Part of a small language model's weights.
Size: width 512, vocabulary 8192.
Architecture: learned positions, biases.
Training: a variant of Muon for these matrices, 8640 steps.
MLP neurons of a small language model. Each row is named by its layer, matrix (up: input weights) and neuron, and shows model dimensions 160-415. Each number is 500 + 40 x the weight over its row's rms, rounded and kept within 0 to 999. Numbers have three digits each.
Before each neuron's rows, "fires on" lists the tokens most often at its 100 highest values on Wikipedia text that the model never trained on. A number after a token or word is its count.

fires on: "," 52, " he" 24, " as" 10
L5.up1810:530509462514507552426548604452369545496538456467549518507508462502468514436547442499461479475523450525467452501489466426548482496540561500414497535468480512455486493502449431456395497500531505540521489599527548502543499521537609492488456432552461501408419530455524454483459495509489387454510502556477530528516534506512478444542513518514546493551486402511528532457494528459468483523458515479497481596499527425537550468442550472473504468501572551467463484481520423396538429547489530476462473502546525513476492498516426493493497480526438577532529481584480445550553450487499491487428527559479505578496489512510517491525555532565499559526474528512488576551529525534541497530536551512464482463475544514500528469498407478444547571530558548452472468490514518473447531504502492

fires on: " in" 33, "|" 9, " He" 8, " he" 8, " |" 7, " at" 6
L5.up934:599509511503541537499495517569441519476507436438563557501465499498498484475453429594472505447440516470539426514502567412555540487582461516452554461505465593490501499475458518533502488495501511543499484512410557497535515504562516504528526414471433541465515553516585462501465539531488502517518465459569526538534479478506511452440510516469483526473559469526538510518465564460549475495532480535476489552424492506468523482475472538546471519458496528434503449481563457529528457531541502589507493515530427445477438450536447477487479494501432594556525465430488466481470553461501540487499500523549511501521494570522497510495484453473491438507493543463507533561481506499485552549474490478498549448542516443537498505476399494522527462438486602454523478581521443493541448545440488

fires on: " and" 27, "H" 14, "-" 11, "M" 8, "." 8, "F" 5
L5.up23:538498584465457490492502471416499576590504503491455487487553541463479514501551550535448502496526492543508459528547447463493557486513460485482622580543509372501497388511495583555497468473537509490512473541529514588531498516503492516530472536509497504496522517488473496549489517586538544439474552473501488530491433456468512476476503498505459496441511551536464478533531493567484549505504496506565557469598534472483474518545501497542501509477440493539463510476530486571410527530437486457511513532455541459565523496570424505518402484559531508507576491516521525493578512498460498497468538477494504541454432502565505419549470451467514448492515493490502458479487589477486454443483462436496516454521551547567523497467558499514497486493513511514513587575530466492524480480467471

fires on: " |" 27, "|" 10, " career" 6, " work" 5, "ly" 4, " A" 4
L5.up1191:476486507523506478552518447579510507544530457480447561562528444474551464511514511463517555484518531525541465486509490482525506469503476457488466490474478503507471532447533513492538557470485546486473488483465543497393544524365434519528434464443579473504460449530512412493515457570426534535527532470518497444490550454440493452489462530457495498530405552481447425551548486532581506464468517499467458530530510530535526452537478473509563466540483480487545495478445537562477534506529514513423486458480522501487501495551494542493511426541533474529487534460566456375427519510496487534528542529441430472460505499503482555499518492502421557496511528534524542500538474524561495487530559470503503482472538488545479580460513464510539469424516574400500466548439480448518599455538512

fires on: "." 60, "e" 5, "," 4, "r" 4
L5.up598:456492590430512548450472541457531552466524495444512506544533421571484481545571570494409481511489485560578537591506470488540488584541510525519492468492442527483514497435523515417488524472525467470476583530537495520556465503512437487446580497565432480507501518490520559477481530526487474460506453441473559516507468434473517479477509543492486469521506524513468480457459548536463509555434523540536460460537511543495508471464522513499422528508514449583513545485492504520549453475489522494524512514487588552491520474516474492464547530462579442530489516607502441483551438448506484544499508564495471501482587399572579382588487459488515479555520456427488557509530503547560500561482432477464481427444512498496443529462454508543541471473504484507420459492484467397535526516489424

fires on: ")" 17, "\n\n" 14, "-" 12, " and" 11, "," 7
L5.up969:464495490476510528462520472511445502499539485554520470436497440473527529449424564498466507531440503612533475473465494488458448519505502480505507488570611428532412432501536529472536505576505447475508636494480436538513501524482487461525520535463488543501488531475516472505529469550510483493531533546524551518487461514493581470527484549464472493498494539498548547468512566455492538516498537500553554460483471513504453450505478477534527441442601467493442543520446488561415480548520453507438523430516542470532528532572450455416461495492463460508431490474365496517551500476399478495533544520482518451518520510553535454478548516527464449546510437463544541491581460524558507465515449477522560488509477433438517547485450522474495539481567540470523476529516478550564504476411456

fires on: "." 27, "," 17, " but" 16, " as" 11, " and" 6
L5.up1822:510474536463498482503466489528510547490509489482535529522502523454463527567452486470524522478455560523487449545504553556485459497547438477437482512538517546450530451488507448547486519574470542513480544528492534477450499497494489560508589492533508474478552476432502521501479536468497470529530444579455500544566533516522453534465448518480578472527509512509491477520559508478526494456512516493456509539431452515554508539569484486528502496495541459466546506445438422433463515548421520515559515532510534532539512476471493603476513462501444581484498526457494519540522516561467463535440507574451552432492463424430466514485517543546443544507508513511527486499464485526482519521471595473493436441511538470526453523399553421517551406563471474541451514421497472504483509476499490

fires on: " 0" 16, " U" 12, " ph" 11, " te" 7, ";" 6, " ne" 5
L5.up281:535558492451553458478447451507538550471537441391480528484547505515550507470551501460473481520446422470443534409482476454532509513535447544518560503495515549553505513414564489445505536511544555566541423469467503459525515431466465477521499440506519486466534502548478519470514522532467503540498471494534489524505513499496508545447524485582484472439527554490487505495494553490501474477493445522477464577483534545488525512469469468584490445506564430525527616546522470449444543575446468463488461526514575522473476508532500463482463533492491502568541499469491515518518509437426598437502497506514443464514472432442516489444536475426485511549468465486551481480568486480495477515449637446514418464497461472498580535557518578549539555491526540502543505482502522505501451560605490

fires on: " for" 23, "," 22, "–" 21, "-" 8, " by" 5
L5.up514:521430431567478462488535457516414538447554515456513555508529539497483516430507488540472486421516508556479552443519497550529523497454543478431442484482501556554433514501459494457481498513490454502553557501545471576528479541512469508492476494477499500522528484550477500466540541534599424461440547504441459464515399489538560506489522487527468521468501486474469541531540455543425467510494483551498536466432561507519485508500553531526532494587523523496625459523542460546512493511496580491543502483536536490570527536500541515540574554511561466541468470505467459505512433472457477524509482455582473450542589494435502532542511472539464526517508506441433565546622487422450504558580484418513467511416503507464540471523471486479505482546468458543432529529522583449559495424502475

fires on: " of" 19, "ed" 15, "-" 11, " cl" 8, "d" 7, "–" 6
L5.up1791:533440449499474435483476516539595498491480564550548466510548449491502498479492456485502489497484451527515489421498490491512515597443496460492497478482459459513492554532507630546518445571535509493503496525413439531579481522499430446490464476537500502532458587446499427432528490456433516580477596493512507492557505432420556499476549500510497563462433476484505485520469548509435462453460429499484543498450505523548518528541503431432548547437508499506477456560527497495590508473440533489520498522567535475487508520458507452541480509507549469436529482520548552480506496552462478548480491502449467510474476533549510521451509414548545476488562458485476491490508503397513534443505454483505545517459499452513521527472477453562458458516462510428507576492481571480493494495497460

fires on: "." 73, "," 12, ";" 7
L5.up947:572509494471480503464472464448477569586498492517549522454480463446479490420458457466450563457464522517522463540402459467498477471515465482520461520480454538463536465579453518493445539474458472505482483495501501492572453463461428553515535430557455445588442453457521417550551493592490501457450540480524486567483454522536481529481481469522549476496525480470507562578520488516504515474475504478499505520500565484557563498484459499487525539505467485534389459545514493493446528564490562453448530465395506510495511550469434504492477478520528516546537493557516514553524490501478489525382468547486523549518469549466478444489500526531541519519478461475456398505484588528551509409475559503512463440492537425459504531460504515507468583584509463528476544520471507475475580457482471

fires on: "," 44, " that" 22, ":" 9, " in" 7, " as" 4
L5.up1409:478557505571465535503524468556499504440560532490553526499502501545511516439441483483536464384515501420436474542499429495562434466466483480488546485548481523509479486529569544523491573532530507574489448525372543469443531530478499496540495531577502444504559436481497478553420496541522480486497519460500539476491484499558492577544601492596512455498507479524449487525483491588495501476463437481530550557463507506479491594525510476509540471481501446571519504501503496398482481572478537488505507443457489524567484565507487524454474446506456550505592487473433404508585481430482527537448442482543531550442502501485515534547481524504577536490509517514447525564457462590495490508453462495437524461518546508489472546562469482451575548483500557504469501508500552488545471486467521

fires on: " to" 23, " the" 18, " and" 6, " early" 4, "-" 4
L5.up254:454522449530596593494530460492512509464504493473481450493599463392438442511529423480472477446488488527507445495496556460529552497449582478515483398525468484460501419557472466535581475530498468455490487557453546561441471486511526549524480594483402497472502491509521493475463468578474518537530559507471520499521496478498550535445494460528496502522471428427468499531475511524499443535458483459544509481474486510505422495521510562434487510509460512528493493516505465467481481443450453522515507486552484533485452504527511507509457518472545512488545398407564460480522580454580444520532525480425572450464517529518432506505447455403513454499532471521522507472550525512589512491528612573544491551522527560451521449580434539472553471447493559511463488482526483501565471553521438

fires on: "ly" 15, " him" 13, " her" 7, " it" 6, " away" 5, "g" 4
L5.up1188:446398523474559481599463490506570505542466527478482485540462489457476482507432563530456541450526596533505500476496526506554600434503475503488477554521572510491497476467486555472556545504505516587521449473506452469483492510482523475533449432421456507522488477549486497505508450485524502531470599410516519468503483546444524547574529514582550461533593560449525472435585515578482469499546567524500506489534494449517484432454566445541522493567506492522576485573437497522458498507517480488459542471418451509459468467498442529475450493506521492525511524516541546459502556456453501483516544429523517443526474499595510528430515472573421539551585547546544429473477447524566484491464471443495528552509576476494513544490460518537468500470427566473510483450462551454525518453534468

fires on: "." 28, " that" 23, "," 21, " where" 6
L5.up298:558549493465454480476464520553513477556467475475440537459459540523529489427466515409501501500549508505438433498518466531527390541482552542489489523463490528494532494532506553459441431484511513468490525574426473486487524478480554470473521479499472522560437558493512470475538508496483511459471502492500545540498509488523484506518496599485532521495526494525540555512489521513433550521516451544424460568399533485511534551530480473454478410530501460500556441492498537458407527473480492474486543443431462498503488493481486485498452498471486563446531539524445438497592423500459452503473455404495609506494436445413532528487512568464495471491512558449475462467511552446504512505432504503482474422465480509474546430465424490478455540567521514473524512522524527397528560394461500

fires on: " of" 20, "-" 13, " to" 7, " on" 7, "n" 6, " m" 6
L5.up777:463514452517545484526489485517573446501461535488454466498501478489508448428502474555482450424460533503531437478562523515413485443479538438525559468438501475499500497517521545582574547498515463492460449593479494546532531541484518484542492472502450540564545420470501466524525537507480454549489536487441477510476472473455512532492504491512463483515448458509511479431552491487542454497476545477508486477468465478459545496553487503474476491438508575561532522459519498439562521502512460570517420514527567485539538456562523550508430512508488540493555464494578545551500513607509527424479488483445496543566509592482514513521497540513541530523496540525484542507506485570531598471507490516488443444455389487528438407433533487525582521513409544408455476525450561520574545478553536

fires on: "-" 40, "–" 12, "," 7, "der" 5, " following" 4
L5.up312:487562447488477540457502439559461524498509444509458506508483402497535535517553503589436539466523488559514569492397512508538489500502493507455501546454509511471475470479503484549465544459452503519505548574550526522481507473517501422535547477456497486580505545498442547515510511573496475517491482423535480491453476488554518529515499444500496458483523456528542509531592506422451405450461485491506528451556492444460460515501522577446503529517533514529490481474598515455529477514535502468527534477503522453591539490550508506475487472553473442551429524511475507487510559514499482537511541525470554403526454490455494481447487488474508487495529496460563482544473517450553514432456386427437492471418444561482534514472505546538487493483533519492473558447509510457500471534579527

fires on: " as" 19, " was" 18, "," 18, " Cre" 4
L5.up372:520483518520545552477489455488484456495491447495475470526466536483502515437478510453479466506405547518543492504499541533456493485559539494583492534600459546525469435532531512518488510499585502472544475587519531494438511466525548488565526506480545434508540527491513494446516542513509421480489461548489533533473512549578523496540464502464503436508461445493455531493489574480517461474510484461499541454478537510581565544497450482548457600471515436562505493428463563492499471507469568476582475430512495472490476547516515512380502519483472518575529422483470483537507513520469500528472446522443504470534500440495541476470433540474471573498461455572501409504442480477536523492468562525575521553552494512467517514526461495497538483458475480538435509570521584507458578520428515

fires on: " U" 30, " A" 12, "c" 7, " D" 6, " |" 5, "S" 5
L5.up1847:514455582554503574551436522550540453448476467511455499532464490507459490552480563500498453474538497505537488476495486550459479569445499402504505517491534548551531530409523480537529488466509505480521460535531489538419526500480537531496489455485495481482475485507465484459446449432551501551534472519511514459525566517534532485495518507491504482478428490521575537537496560509476545506497406530471498545521548457575477491483465458607482481526429470493481462485501445410524467523474515471501494532529557584516408517510570577588486425450501578471493574545553561506483516403503533589511461564490573483472423448514449576595488483543520543483515554529546487460580551484470469436450507513496471470516446527511505565476557556495494551434552489488523512573505442423590530476551490

fires on: "," 49, ";" 12, " However" 9, " time" 6
L5.up535:472452499470485531442502472531364518474505498450494439529554499531463517436491547530559480467453462487533532543529465422552467555578581475450533515463517562502457472550472457476551515541482542500521478494558477477513505438535503454544545614515537504536540516478539503507486487541502459483448525492476477532475499479515465463548531503475494516515517530527492522517532519507502477420495471538513539497476592513551479512575510523500410493469539491587524546456573421462451488498506400473515540508531522510448487546515528518449451540544469556556518573496503428515491496492495532519510428499544444506454552462524568524581537496548442525467544563526445532547485453465499509480572503474456543505546544529417551537396518564484527528485449509447497465497485573494422530458539517

fires on: ")" 34, " them" 6, "ly" 6, " others" 5, " him" 5, " time" 5
L5.up818:503457494536540462549479489530558552484496550535426541507420452510489514525500538507500539501490499509499443504555491431479547495508531530474460508478524557538469512442538435494454500556482556456501556472473469533490562523522575545497462455494498460459474550504436520487496441515531511485528485413488468531494470504446537508546526513517518552532583541431519516497533542579504440441500516460527543587455501496533477509503505509543543493525528418530559531520548407449503466492502490525377437536496427517490533450489525487491451524433507434551508517482540444563551464470474502458513474430460540496462510534440531557441565465586467499490441531555496506444468458514459501476470527496481469491503468479409490525507490498494510477484504518458544473510451488456536506458527458

fires on: "." 40, "," 25
L5.up1181:495520468532526479527516515534518450411469454487539499511507527534431461489538425513452436535492430558571500506548532532533457505445469480498518544482516453493466421508554529537479491445507480511478470569506573524471524513512482500549484452519454468499508542537526541494474486570493491474415543457527497463430472496580503564479407541470457462450526483534471553492520486505573463497469569570412483507534503525538517468538528496599438571513429503441543485453483515485445518545475448478509475493528555477464422531559480531482520502515490466581505447473533522548558500491496410529488485536530581520490492529516547490483487471426574536529522541464579517498478467502540514513497504449510527464539514519494468560441545458537480457506527554514500455487462510472566517469473457